Weights of a small transformer language model.
Size: 12 layers, width 224, MLP 896 GELU, 8.78M parameters.
Architecture: learned positions, no biases in attention or MLP, tied embeddings.
Training: a variant of Muon for these matrices, 5262 steps.
MLP neurons of a small language model. Each row is named by its layer, matrix (up: input weights) and neuron, and shows model dimensions 0-223. Each number is 128 + 24 x the weight over its row's rms, rounded and kept within 0 to 255. Numbers have three digits each.
After each neuron's rows, "fires on" lists the tokens most often at its 100 highest values on Wikipedia text that the model never trained on. A number after a token or word is its count.

L4.up587:123172133165121147130120120132140137112174143113150134115160175126165145110115112144153100160137140090151118129111102159115124136131159120109129145141129146146099167089130142129117145091119139129111105151152081159154166131102135198120130129110138148138089154167127115083148096156050102094101126133084108182123118113138124085098129113133125123127076099164123145105163115115110125152095133116102102177123180115131093140121094101155114151125136109172121122170177089164122121138084151157104149136078091127099117139133122121160156128104133119132098085120128140160145110149101111126084158125148145163133131128136134146119126134135125114133125102090141120171103129123137161123110
fires on: "o" 23, "e" 15, "us" 11, "ig" 7

L9.up223:154127136108133136101066068107139116130185108141135159133108140127116139124130095144137113113136148074088156167138077168107116114111151173117142133109101094120119081108142123109141135093142151168114114185135110118099156116142133146181156107131101133141139093115146091095140119163123160099131108130121122138087167169134105173107140101123144111135116132109132114125126128108136135132074140120077161112094109110128129113126125164098152177086118113160128119132160075159130156066148160138125147110162131140116156114180118118148138155114115108159130146150118157137125168122111100115134116142156128124130123101136142136124119111157151172163150117103117118115162138158112109085099
fires on: " E" 74, "e" 15, "E" 8

L4.up110:132144156109144130105138116144133099175104129092122175097119133081148107131109101139134165101175134135118154125121151126106171134110143140137140088128074109124148113140096185127121108092176092101161115102159125168126115123114118175123137101106152105158127116137116111159138131161089096133144115107143098146167121099100145143126120120105120139103146119137098143121124134155094136151163147140127158166156127115139122140073122114166112130113085145123127114146118137125088127097135106174121108129119092162150109071167106114135142160110100092113119111161125146120143087177162108171144126109160119148091157119107134115101148147140104118149117102126123145154124213099115121163103
fires on: "it" 33, "i" 11, "rm" 10, "ight" 10, "th" 5, "d" 5

L4.up520:091117099185125104152125106122129124184112107140121112104182100115119116121140130113116169116122145133133111158140131081142115104144116143097123129157122112133134108149149175156143052146140137108150134111173167119061151144154128101158087152089109114099089155156156077092153146131124119172105157146131135070105145127138101142078142125140142095140141151084128138136105140128140140151176143134091146123130112169121116152113155108170113134153142125153123133151155163096137133119142156142146160144111111119152159130140127141103149126092149133114130119126097095110100164092133105120154088114139123122103120132128120113122131156151146140164095112106172138126095078107126107090093
fires on: "ed" 40, " such" 18, "d" 9, "se" 7

L3.up641:162129110116142111111157163147086160069124116108175130127144098169109134138115104105138116112122119123098137147137170102123109187179146122099174123142135100112166143139119100156096115116116111125125153135108130151195117127118122140131145159134114108144148128103130131138129141090161137069152161122158122125089144151139089089142121113109138148093115151120098105121122151121116127150122098133155113148140175126118094128100132097105157109128074143130128141127047111092116114147133137127054119184119098140138166165098158131134127106146117138115121130110128142134119148136130156193133123157142114111063151126136120122088093128091149124118121147119151158133170120133148124153132
fires on: "y" 29, "n" 17, "k" 11, "es" 6, "s" 4

L2.up472:131117122145106097138179157168105141125137128155138077131115104147128143098153110153143117095134221118166112122099154126138183092148172110119105107164122128117132135154167137131126110167122126150082091116180137120126099090100168152202087121141149169141154153136154172129120108135088105126104102137167127120134104100116100145119131135111126108110123124118119122120101104135114132096107114146120149136098112118123102119131122114120116115135124140125108103159120175136110103142138100154143148117149088157142123118109097130102122111094127097103155116098172106145147144128118144094114085123096176138129089146133136118153170101162124162137142122136180134121068113114115141107153
fires on: " the" 55, "led" 11, "her" 4, ":" 4

L3.up577:153113133136148142142151142126167131162102105118162137128141148098109153152122117130178137104139130134174158119140117100172129142122162105124148087150112123124118087118115102111092157114129075122204123082100123103144125154145117183113135112103147128115127141113128123163116131068160144173127102093147168107150103177125155159163098146136149116123112115106078143114108126113103130142114103137145153157123166118137095106131115138096118088133101144117119106089149127155118145128111125173111094103090093154151120131149172089146116161150092103148149134117109115109113150118109110084142148109150063140104157149150141106122159128121121122135142137140141090108123148188133144170127
fires on: "ro" 20, "st" 14, "d" 10, "ke" 8, "cu" 6

L7.up70:123145168137108131132157139109115142103142121130108122101110131119103132153150108153115117121130126103126148099143143131112152129092080165118100139138131156180132120128118136092100150118088133159155113116102120125138146144155157109142143036118181114100145106137164127135121155177111108109181130136123064108147150131130092120147167087131097159178140080121087121100118156113111121170114106137153129142105129115113164108125123117147089122098178119115121113105124145113129144139094121174130154093119135145160134128119131096115166146133116133134138138115128149130107184129152161154135145127118175155144060127128114144083088143095129159128124158158151129127154097088127159089144
fires on: "or" 17, "n" 15, "re" 13, "ctor" 9, " re" 4

L3.up604:158058170087150108172101147129104132137133074120171087104173171132082169101109170116097128111126097153138135122163097126131139124145111141111143122137090149121143122093135178120152162162126124121132114107138139125097141145142092141135110133133131105135084115100145124116126097115123118102127140130091140142167128161138122106097134142164134158130134146172140075122159121163117116127107150110147134140144135109077154152127154105129156138119128078152106115157166112134122124136131109176136141165144130125069114103115158139140160113128079122148123115151108131080143152098158104111124100129140119132148138102120146117109143160131155093135128121115145120109116196084095117126066
fires on: " University" 26, "i" 14, "o" 13, "hi" 8, "co" 6

L3.up847:138145127125152093174117152180097102120129041136116100124129113126117085133085114103178106134133086127149138133128157116120152138101150122136093110115112138131130089118105084147117145124130106150138158182117116179180138110113152111165136145101160114150133140178120094141120169156079103108150136121124147148123119127134116096091149142147094150121124120139121134088116115149104113140101099138103156129167134139136082122155084133127170142125081120111122170162117167106145119129158134127114156129099105113157100156116166141138157114103174139143129089099100109157140126127115156151138097130126153109097141154117109178101135080102154118106111156121128093159151139145139143128115
fires on: "d" 58, "y" 14, "er" 7

L7.up154:125126130104126123079152125124155153128114150112165131142149116121161147111117117136139110134082095148156130163112127133132126125105139120164125096156143155146108116126078110084092086145111093123160142176104149126114126132170133156114094146119153103134128165137182143072083163162141135109202121133099132144112161123124127157133120100105111127146155139157149112138142122153122154116130196137116126168160102082104110138113134158147138115133168113130132134105141150108134128087155122134116104100165105136146120095149111114153138115126120133097126127090132104174161183123155084145111119091124113159120091099113169126114113079121119133083157096145152117123090142139089127082141
fires on: "s" 33, "ci" 13, "ri" 8, "gu" 7, "st" 5, "vi" 5

L4.up500:131124168128102122150083159158149128135133141110141122118123173102145132156114156169135128130073159178149128128118101148105139132094106102120141109089100123161090153129095110123100120112119115152156120173154082102125125126116125133143151107129166146151112132192152114124167119130078133117131119127089128105155111136101143094182126123160132138150119116100140099128127120189162143136129104114140097138119132110129113145104136120112164130113119114083134153082159131149094121106132107153090114146096127117102136150128132099076131107138174125119141135090143148161099096164140130141096114115126094145150173109133129126122131156175085086095170133116117154147095209108150131109134
fires on: " more" 16, " a" 16, "o" 9, " most" 7, "p" 6, " re" 6

L3.up125:146175145084158140135142094135097113094138113124143082115114142141176119142129115149095092128130104120136096142159110142209160148152157111158086108114137111150112147157130165089128141119144122112157117118126121129107091114158155094109155149085148074115151144131106146111158116129112113110108142144117145163144148095170139143127126144187147171139145083144159099150122119122125132123155141151147111114111121116100097116109121125084137142117162142127122110124146107120146126155110150123122202137141118060157184121143075137158093118105143151168111129116146095098122138139099145129165112105146120098135113109101137126105111122164158134102161106157136119136119146138110104105088
fires on: "vi" 22, " join" 11, "'" 11, "ough" 8, " continu" 4, "gra" 4

L4.up776:141110141102083105146128128118109095142136146096141140111126135126088157096111120137103139147162140123119136127116126160119164160127103091118114119100107115110130087170177118121102142139197144057131108139150132158136108095174133102128131115135145136142099150114126182147126129140100135122135129100104170141175088109124120114135091128161138131117148124114108122135196113117137145145148105112108109128133124122113133135149092110104112155187132146154076110160149129142106126149121177078145103157152102094111142155117120149143133140133102103128159157066114124145107148150098162125155113119129135109180104109098156162110096089132159147109182109113128155162160139158127128126166
fires on: "il" 28, "p" 14, "c" 10, "s" 8, "g" 8, "po" 7

L7.up450:142114172145141138123138153116146122159170130110114164104130189119132129114125090120122143141091166144106119099128146111122122141140122144126128121103102108168104192114111110125167173119113120121105106140122111100138113101157156106173063090122118124087148106139122151121098137103152147107096155118049142148126109104128159156124117084114149157126117127152110123128142141156120143121148130124141080129115107118121168099148150108121128146156127139075057094133130143143095160164097194145108123152113123105092100137094147072140085137155139141122126133104102102153127146152119136164085122167158110134142113140115184122130164131114134111127161139135104125173120129126133128133126
fires on: "c" 58, "p" 6

L2.up186:137134121095108108133143153120105105129144112195162096149151145132078096135109182108118098113112105178089133148138131131118134108113113135120148153120120131091131100126117151151133193156164115179136133119111123128146118140122168103144122147102121160099186118116114141127117117145134127134124121105116170145129122135130129102149159128167146187137158156159144088144112084131129160076127141104131161148124116104106079133141126104119136178124151044091124141119113117106105126121159097117098125104101091158165123121150149142149097101159129110156147164141132118154101127114149107119167078100150088153118177116133131145136163120145146095124132133104142126142088100110133106135147
fires on: "li" 32, "d" 17, "Species" 9, "Personal" 5, "re" 5, "." 5

L4.up576:066136168111126129173131116156139100100134118145143158110103146132117126144143110139116110155098120144137155140141143129174155147121147107085125126153168120081142134157139149110185122136130156162140148133124117107120111112140204108142106133135122162121114111144099130104134159136162140142127148152153178132129150126114138120122113153081106116136164075146146137114089119096127108171088177121126119091118109088108144124120144093107114140158073122136137093118117150098088120103149126147142102114140152076090105131128133117114148099087137139095131095137097138103105130132153116132147101113162130116128137165122146123119116158151168051076128155151134160105125181159108146117127
fires on: "y" 36, "d" 25, "ner" 16, "hy" 5

L2.up627:127127116109130166135090139068106140124177091126182129087141127127082117132136104091143132110081084090136137106116133130136149129107123114096167089140136103123081094141139127109155099098130120092135119141130124168137120128115122166175154161155137115146134107163130145100181129173095131127114109095095121112158128141124118128169125150124174101103099129123108168133141155150129106111149117126140165152168165139142122128145131136136144102140130138158113091078129124151105124093118124136062103125130140119132089136148123117159166111116144153133121132147114126140141135124132144106101112130109143113112145159107182105100161053120142157120137164096081175128145160105143168100120
fires on: "in" 17, "now" 17, "re" 10, "d" 6, " as" 5, "if" 5

L2.up807:135144143167119136118107117093133083114120107124162128109111086092100145168106146120115108112139158176147141106107132100160129139080127131086103073107152120064086133093085112130130129119125106125151148161150177087129111149128115169108163122142134130092130157170131121131129145128110160126123112129088114060146173155125115155197133133128102150180088118167155155130105119072175141115132133103158147184100145110133184134151089111146102130123109128147122144125141123159132110131076143146130134140141128156144155110170108127088114151108113118151119145124104126129092133113144135130117141158107124144115131123141112121114127140137135118121148181115139111108157094133118159119110
fires on: "re" 27, "ru" 15, "ct" 15, "ted" 7, "ric" 6, "n" 4

L3.up512:104105142120125169116124113113130158151122129131107114116128159118117118138154129135125125146108132117120148121147098172138133166122146163134127168121128152089139125133128075155129154109136108089116122123165085114150119150183109132135150155146088115140144141110102106152149150150103174093089124116123133115084129140137142122140142170078108159111118141142141138164129117142088136108080163127124142143146131144126115105079146096138149112119106070111168114104154161120101105109171135147134130142121147138199137105138167157133094170128132095102141132077088193110117120158106145185132158123111151141126111146155137122084115161120176108126102094111099135117105101064143132139136
fires on: "c" 22, " di" 13, "und" 12, "cc" 9, "vol" 7, "di" 7

L4.up422:166179123153141140137117180128121138049131177135113133155138155139119136150104136145128123130143158111096097132158135161103120118140134083105110118086106118074120140123119134135144174093086141160123088146157088151170146080145124097171157113134117129145110139112170181091115108153136153119148098157093109127125127156141149111123152112114122105134076112119096119132096118164109131126115110116125139146135112113132142140149143118082105122153127112093142098119107130102127147158158144130161093129123137123139131152142115156170125106091154100110140139125137101146138132106111104145060156109168114162109124091170111153132101133133104089114140109154104150106182126127075127120100
fires on: "ce" 25, "m" 13, "ing" 11, "ly" 5, "fer" 5

L4.up507:088129076101128141202100109114142113141120123144094097117104111127154119168066154108129122137140143133117124147097148085145145127134139129106152154133138127109124135076087126144126144141144137132154099123132152128117153096113173132152122158139107115134149121144167089113163142158134156136140167176111154135103083088080136147145116155125156137126138127072130132166074115143143143137150114076119091143124106092122125111111134119132144152168142140134132157148134172132095093166116140119157121123166133108109154147115118085111084121144179115106082125126081141104141147128130124124155126143169087119113115123090143128128135133159101089156099138120184089136108153123133092111114
fires on: "ed" 26, "d" 16, "ated" 14, "y" 8, "t" 7, " |" 5

L9.up841:127132116146115120116092117140178172203138114180140142165110101107147147153114120079156125131161135156097117123163129093101122157140154109140117133150141116113141128129094149116139089128125112100073155122119091137109130133100143112139106155102155120137145144131149144099146155188166142106166105073130137098124152157102080146096141099168156125126120106133068128119121139098171137149101172144127115112107120114147136073139100123123158109097144119155116140135116109121159083124159099112142116120138134138144144115080132148117159131097142166202108123178109144135141074120116142145120150160111138144153124140159122166111120089141105113115139131132115136118106113164107134121128
fires on: "s" 25, "vo" 11, "ra" 9, "us" 7, "r" 5

L3.up254:125145123154099103106146114130110121113141137143171105144078133107080106135121098126127113106123130120127161137122100160143172129122130123162107153159123155125162093167157122144128150133096096142117154165130154155125120144118129095108148113093134152162091144130097128145158102139113143121122145103116110138106088165110133127134121162122126121175161130131119071138099097128130149149152131075173149143106117162088138110159134143104099156147168113107090166141122116127110091128103135136201160157140095161153111126134112176104126168111129125102113115097105152141152137136099150107127156132161176142114073122079180115110086117122132157088113121139178102094149099119129117144131
fires on: "e" 21, "re" 16, "ron" 11, "y" 6, "or" 6, "on" 5

L4.up615:161138123125116131119117122116132161116136156131146102133201187132117078135127129108150091123116109097128129114140099175097126146163107111078112122083126183105115127104127112136170107137139107125079082106170050133114119156132114117133122132063123124140112123122126143144105124122120122126094153164167155186148143130138146114100120121145115118133140121190128131151136175166145098110110126135121121131161175120131101134118173108149145160134167113142104145093164141101096124119113114131101140159117140105149155134119155095132117113123110138099143098124113150156153125143124120183134135120101085171133141083115151161107149121149156140108114116126129115106122169093108159158132
fires on: "o" 43, "i" 18, "l" 14, "cc" 5, "us" 5, "x" 4

L2.up323:110176173152104082131127145112134178130118108147188154102127119124109092128115124122171128122121137134140133131171101144152098170068138125121122123141151080111095143137120126146139113152076136123116123165132150114126119116144127103141106133174136111120080154137132121106120122146130131139168178102125121110161113118129098115166203105137129143130125146094117089129104131083124138120114132124121132188125137152165130158109092162126133120118077091126112143126099102183128122144109116105128058093129139144127122143126106084114128140103109069141102183141130136154082121120157137171101119089147122144163128128150146149128148152118158099140124138118110132162158111127118111157107
fires on: "d" 22, "ive" 21, "ing" 10, "n" 7, "tion" 5, "ten" 4

L3.up266:113150149120100163139079091069138116148126117104160124119144093072160119131113095102113103112112140129149109150113094127134135123135101139120101105114164184133144137098147122126119140130112127136141107163134161122141125132114113162120100099162155122109125150103124125150117100157120162096126160115108129077183141136110135125126092160155121139177168168107137123115173112097166113138111138135156110148130159106142144112142116136102108193092160138124133153122104163117083153137104141116146100114138074132126173120128107146136167113149168122157101149087177099111141142129136141094195178134110093116129094116100137107144170137148155137140112109171137133135131108113107109105148
fires on: "re" 31, "on" 15, "gue" 7, "que" 7, "en" 6, " United" 4

L4.up174:107125118160140121143117147137134126089131146129131192156089145141126099152117125134124097081209105094086141143114145139103108141130135120140146171107115157116123137151120099164111139098115114158096121144121132125104118102116127098128147158110100113125151159109172127128130156159191113110125077122129167111087173136110108155130117128142120157127110107136101142138069085154114120149101152142214174100138135149177148105097124128144163106123142100146106159085095093103100098155130144122090135134151139128114107117166087112154135127128112144128124131125106159110126125093145139164142122112125125163129142119137161158112142159122156117131069124140110126141087114108139113146152
fires on: "ri" 25, "hi" 12, "l" 9, "li" 7, "s" 7

L7.up381:129100092120161107179118120133106141102137151108153135100099099173173155121122115112076166116088167129142134079141126145124124146131133137127103147127150099178083128128133123153113163134120135110128147101129121129111113113145117138127127121136129150144121141111125132130139139139159083155143106101155162097120141146129142154099116110133133117109130082130177114103101120120138127089106147123119138094147082119090101107150140127120107103107131117138143144079135178116123103104093098135175145154103121152078103101176083163133081117170177143139131137085143104120132164178147161124135120157079119138172124107133156149120178125100118117117135123128111143179134093161157186137119
fires on: "ba" 24, "-" 23, "\n" 7, "di" 5, "mi" 4

L2.up365:096106157091122174117128162114134154168148151145117155151129112137150133122159114061109127080154106118171144135125116122147123112199093161101139133141132125121120142134132104156120110118096163103115128137146087082131106140111132189128077143108101137106124147106087156162145143115129131126169125159118151142123147125092181097073129128167113156126162111152091135067132114130135133118128135099119073131105095150166108163085152148119131121137100173123139147111102124125106140136119137129139144109105133117128118144102083193113145155107129154126134124124101151122129138090177131128098103135146087118141130127148109109150139145123155144146132111127134111162095146133147096161080
fires on: "'" 60, " League" 9, " Championship" 7, " Team" 4

L4.up210:143144146153137098112074152142115119126130125128144134125166109093138140157140105168115097088134103080082133152160152134123127148107140119131162141145129150085167127099134138165099154144141130136122114178108136150166167167126122086124121142153106101110105172101135122155127115123127097081129115099157098126087128121101075095109116105143086132185106105151120111128151136163120120172139136122159141145136153142161126120130135128139098126146096130118110125160144135122163089115189094161138143152111110083135122150139115137112142135119068110154068160091154149132145161140139128139115147122139106142137102088102121145069137120161132070151120123116135127097084101122153120110115
fires on: "ri" 28, "ment" 17, "hi" 10, "ig" 7, "ing" 6

L3.up632:136129127117165127114136178150126133091102132151136130159150111107104129170134082096148135133144121131107117149123133140135157101123151124109112107083123128150150136167105115093087125102175145111192067142144116176135142150160173139116140096131126114107089103117167111170126151141096143117136104135127120144121099149147125098147171194089165113153102108104138141130093123140074129127111141139174153151145085131132143135123136121137136123149209109111120113093108095112099121150148123122098115145149126104080141086124126107155157137120119130112099092124086122122137127108152151099118097149124168164155162104153149142073124110142123133137152139113136138135176135110108125109091
fires on: "re" 29, "ough" 16, "on" 13, "n" 8, "th" 5

L2.up105:098096151120123112100181138099154156147131130092135124128129138152134117165135218125141128099128135150116187157142096110146143112123111102097120084123150139136147103185138153189110131132137130154116110145183173088135118099138136116133106122121152153119146129149080108083123130121160160150145085144128075113118144097096156124134113152134126111091142125152129132120115132132117143160120114127103130139171122144152083094096149101111154080129136111166138128105119131138138141129151169132145141149120158090107147149158091120141132158166123135123169187113138099147150154108128111093116167099119131104131172109115129129120130180122127094121120148145102079127140115091125140095138
fires on: " would" 21, " said" 10, "d" 10, " 0" 10, " did" 6, "\"" 6

L4.up510:148162173122127159118094150131116184110140157120135116151119111167154158129104105144133130137111113134130114127087149168154129150099095145102102148139141119096112102112100164168107096152106140100125124132120106115095123123147109102155138131148163107131107117134126171170135107128142119126079140151149157174094151120129134145122077138144125094098115107098103098144112094162163142104094107104136083128100113116132120116089138147121164100155126094121145150112099122124104167187128148129154137105085177158124198171139135156134139134122133103080130105137115154146125124100115105085128152113129104143113117091169152132141163150150109141107177113082150146088118123148153126094128
fires on: "ce" 14, "al" 13, "y" 11, "op" 9, "ing" 6, "g" 6

L9.up528:143159135117146148108156108127121118118140107170123118097146120136104145115120141138149123128156136111140126098173138130147140137128138121064134124171149105161141126120131098143172109085153122136083105122134128135147135152119142114128090119152145142121129102130139137095112152115102095176115133117080101109109100138097106054059125100119166101133127183101111167159154150084148120118117149161095161153166162128121086119110110109109148129104180178066134114126112149154130173126095115103121128167130149136130142139140126147138109127102141148125131079129106162134110167124108157114121130095170150156152115138057099121121117141159139129131151101120120125120168112107138134155090
fires on: "." 51, " Man" 13, " Da" 7, "an" 6, "s" 4

L3.up312:144109132139146118131144115136100180121096119145153124102162129167099091108117146082149118149104152142151117147133144154149156094146135083139169117139181129137121126136161128160088090161122138168161078145155136131151116058144123142138149147115131132116112135125114110146072129085110109145138150141138156132127158112111156145113144102140090119130147089110167128108164129119115136179138113143109103139129159149106138124103124114089108133136080075104135115109121135117149124146094123107108136111162169140203141111140146109101148166141154134120112132179162120132116122117096136147132127117151146169085122131085141154078079136135107106106148139120105111091110084127137143082113
fires on: "it" 36, "ma" 12, " comp" 11, "b" 8, "op" 7, "tra" 7

L7.up4:134132125184105116123087138118124098142130139118144158119118164129122091141117121150096095126172161128131142140152110119141116145128141134096145066134125170052096124097099150135107121122154117110124111164093166123145149115105140125127081092121114143141142139134136137111131175148179177096149127154126138130152140144141168154127129095144151151194159100105098110151177134120102067093109180130119094144132113126139136084135125106131098123129173133103109156124108106098142127146144117103156163146189111121144073101097153150128140121128110147122125107149124138113159111156116117124126126132141138128175139155111117098109144135177124141092091136118122098108147124140070141142130
fires on: "u" 30, " of" 16, "r" 12, "th" 10, "ra" 9

L2.up348:121160117126153160106117093127089157141134141128166113132126136095102141145130100104143162109083090133132111153103180122136152087138140120131088083138156155155119115098157135096088135120074142123167137096132153089143149110134109128118114144174154134102124158152097160113187116127093142127132154097109130131119156128099150132142175114107127078120147126152108130123137162150123142112113165131170136100135134164079105127167105080114132120078107118103129077151123151132140163093117103163143143122121150121073136171146146135135122154100128114167134122162126132101154112161171114157128121147126155160113164140073132073116120137121142143095144108098106143139133142121100119114111
fires on: "\n" 77, " |" 14, "-" 5, "|" 4

L7.up865:083160104154141148161137135096133115119157107144121125111118138137126093161120152137110089152127131119145148120156161128163101118135139115129149134129127090129105085094162143093143141111096139104150114138120146121140132147158114168147093147152103145162113124157094160085153138112118159118110119194097122146130127095121070154146178125110127119099131134154165113181149111120152123124163105128152166122135123099153128170112105120122147117131128177140172080132135154103124081183115107134148072159120121123105158132115101065145136134101103097129083144151087105141109140124086166116100143143136116142118104120163108124160144140105151109099098145083158137170132122133118155129101
fires on: "o" 23, "t" 9, "d" 7, "at" 7, "°" 7, "ic" 6

L3.up4:133122157098090151181109123140117114137120115187162112113117108142112091145138159119105132123128146159149136122136127166146106130134146118093187118094158131114166063131133123137128105144119170135161134142131120126166131109159147138107097122105103127161150084098145121145144098122119108137147118119099157131104134127079139169125123129084169106151196149086131091101122116110103140105155126199127158123140122116126082145148130127102094146143111107131143119104097151119117137128118114170112130115104122128134126151136126142102124176094111138091155086132135155132116115161134129150151121134119110114099136130179117081118166153127115068119147141091153091078105161105095103153141
fires on: "." 95

L3.up250:094124129151120163108142151137144115134115126128138122094133099139115122123095099143126148133128125083115132098099150132124082094133140152146097149102143094149127117123160151121141153161128107119137124136075149142141136102098108105142143131113147073098119081090151129113108138151099097105132152112125112135125138094157177133058125119136114118106087132140132126145140153116092141116126141161161134181148116125136135148140135077125157110151160141173113136127102132168126144153129157131152125157148100149169152108137129072134116140133116166145115152096114177134169185126098137114084119098136121133078141143092165119163125125071106144127196084187155120146099135126129124097115
fires on: "c" 26, "ven" 14, "w" 12, "ig" 7, "il" 4, "ug" 4

L4.up434:130139145142149096131148139114135128123147114140138104152141113102128120144108148120191138132067140144144112114163132106142101126130135115119118185146114025057161131110147112128141126121134148115125078157117099127100110127154120126145118096144100117089116142107141144099099155078141130124142155141111177105153123150119103119152169085117136105113118127106100191150112117089101106110135108143137092137137117114137117161105109111143095121153139170175147101178122153164150157138160128157146095124095137137141163152155138158085145129135092097119150138152130075146120140107132111153120124141123100098135142144181099134137146112127178126142111090130121107139114098145141108137137
fires on: "ing" 35, "ed" 26, "ly" 14

L9.up261:148133083143159181146121106168117136130120089124127131174117134159117103146094122120157149142145122110099131127176112174099121131175125131116134099176110134115160110052126109131117166068155149140097118137095123126103110174141116129136127105149083105133153127096134131109116133142136118134115159135137111144094114112103135081118107135134147145098146131117086132107133139151104155129101117188133135113117173083127110121108151121133093128112156165130128173087130103171146133114117126094140161168102116180119104137093136130137098134162144153085102098117133140151167137116101143135120109126102145126164133156102141094129089095124168154151130092098155165144130144096107125159153
fires on: "." 19, "ar" 12, " F" 8, " se" 6, "th" 6, "s" 5

L7.up161:129177137132127093134137100174153114108104135121176116109133108144144116084174110089123115127156143151137155153121123099112105128117116116104115177108154176119117131098115140100133095118141126165107156124188072093076141097124123159123129094138110146186113141105182134092109100140148158138111141130130112141100129137116171167117097122115144117176190155144132118111140135110162108143102139090137097095125112117146110155098081125102086169140146121145091122098131144131150133125109137116116121090175113134148148151119119151105139123162125125169120124120098109124148117121126114145156157077103105107137139125140101165149097135127149119142143133117090147140122135091173124164178
fires on: "re" 16, "ne" 12, "en" 7, "ure" 6, "al" 6, "u" 6

L3.up741:144135119129092142103138120103121149107100128148111106114144128141127111098100135138105148151115100129155116100127077134157134132115153095110123154119152109147108173153158114160154110147142118139144102109088154108105135135144141104150128118132118098139133107176110111120107161127139143115127112158096131169124150162152172148116111131150163148089118124116135116139119121146108154106119144161141142087095128119154184141106127107150122124133127117112098084122183119183077205129121150157175136136132093144181103107122104128177143165121086128115140114132170166166133128184102131094093110107139112138093101148096176120118176115115051149113115113126154107118128120147132115141133
fires on: "c" 42, "te" 25, "ta" 5, "emb" 5, "ult" 4, "tra" 4

L9.up386:116125179140106161142162094128123148133139158175118112142169151139116141124122154116146142147155165145127137119139165109150123097122098112154152117126148117118123128107110144131132138108089149137115093128144150096155132122104139092140145137117088157144131084125149113159152118120148073161149101115103116076143099154133097142092105138133109095129123113141101120180136186136146131116110127124126120132151084140091102090099155093115131157144170125125097158135093181102074123130150127156117130111173084145158138146104135152107170117104172185122107142106171076111149105119112148138150113131054128131109137121111154123162135098139125121103148109116132131083122129106087114156099
fires on: "er" 42, " the" 26, "ed" 10, "led" 6, " at" 4

L4.up202:138143097145172125132124093163119075075109127117158115103131123122155133138086133126117117129098158128149082148133092155165117128140145098145137128140142176126094107144120085112085118187138121115180117092197120146151169128132095156131163132144167115114131135120111113094170095102143090129168143126129144125122115082116096146130142097093175103137172099104137120142125138096110176109125149114163111110129091120129093145127138084144125091083123140122161122139144158117091155112131114167137146127120115117061135152152140102160155113116158089113115126120138152127132143157164151138148107150101123144176170125118140108118132175131126111101103156138114127120122143138113131118141
fires on: "\n" 55, " |" 8, " multi" 6, "-" 5, "o" 5

L3.up161:163105095110137133176118153117111133115164149124143085125121121111157127127099101122130069113129112131139117128114111096143123134120116146141143108105110111093125140163161160140132133084144093125117122124167116147138127083076091112141132156151143135118107054106132139173114109139099163136134110113169127167087138120164131125131160130122105121150120079134079116110101129115107145118120095109187107129126117147147159115151155116123121143210149120107105136134115163116125127110116089161115174127109143158133152140115129129148092148157100085120145134112165153165128122110132137150138146191166077122109160086137161158109119134107171144117102118078129123124161130149126157120097
fires on: "al" 49, "ó" 9, "out" 7, "ing" 4, "ning" 4, "-" 4

L4.up415:115147111117135141164116144095101140140131158160124104135171082121145158074202140144151150119113107175129150155139132154129123142168156064084137157098131091132107107133088109126144110133116134172139121136120145092125125108116160123144119130123135111110132184152175153132108114112067091137154134133080125117126127118108099140111131139102128119127139143091108094115114136140107123108120097102150167130082131127165068147141138135141157135145127153127104183104125180128097135137097155152134143117078108126126158136098113139126113155114107098131140100095126164174157142129123139130097134083115167104142149145118151130103162157126160074107098124148160132119103110122141123106144
fires on: "." 26, "f" 13, ":" 9, "ph" 8

L7.up810:119127165101125099129158042121120143138121116129118142077153096099089132115157126187120128070108134088143180128096167151159151164102119130117142129143119145131115159161146154127137131120087124100140120136156125167083102159167154158143144112133174097127138129112129128140146123127107098186127082155129113156149096157116123128143136097105117124118123143116089102096109149089143140123169166160126120117128131141126101142136116117167102110094097137132132137117135148159121129133104136139083129136086132146141122114163112137173135113158091113113138126143158114103089147093105131145146110093103153088149119168139170104153148131169116172116141138120087120158156156120114108101119
fires on: "ad" 21, "it" 16, "ed" 7, "d" 6, "if" 5

L4.up427:103125165113092152096097070125140174125075111153105151158153115126134099144162125127147123099139160129135117124140115188123118128157147107159113160155137131117127110093114139103099150097157126121145115081124157132129128123131141110146131124101148117133130153077104149132153120086156150158119144158133101138164116122113147185133133165112139115131126142115149129088135115079114108117084093161169131133131118052133124128136166137138130095149145129090160122085168139173122097095108121170128163101121131123170176111169114122139150133125106076122140147115132131128084130095132104144157131160169102144124123138126115130162115095145091087118120114079139127112103095142152100147131
fires on: "tro" 44, "ten" 13, "st" 8, "cu" 5

L3.up295:134134085153113118171140135136130103125144123113166108116162089081135093152121110135130137121134121122142142105165118153120087169158132124139123148112103119152115152141097145184115069169107125152128113132108114111132107117106114143169125126141104100116137112146108160137122154089143117106088137132131179139134136138061150144116130105131144161095059118138123114137152083151155126120123148178137124155145138151122126149104084134116074063101162102149120146147157103170130123143151140137118086138093162155128116129125103141138100135165143126125093153108057144105091148108144149109122107123115125115097130120167139118096136173164108115142170169144139117164151105142132158129130
fires on: "gre" 13, "ol" 13, "gra" 10, " live" 10, "ge" 9, "ga" 9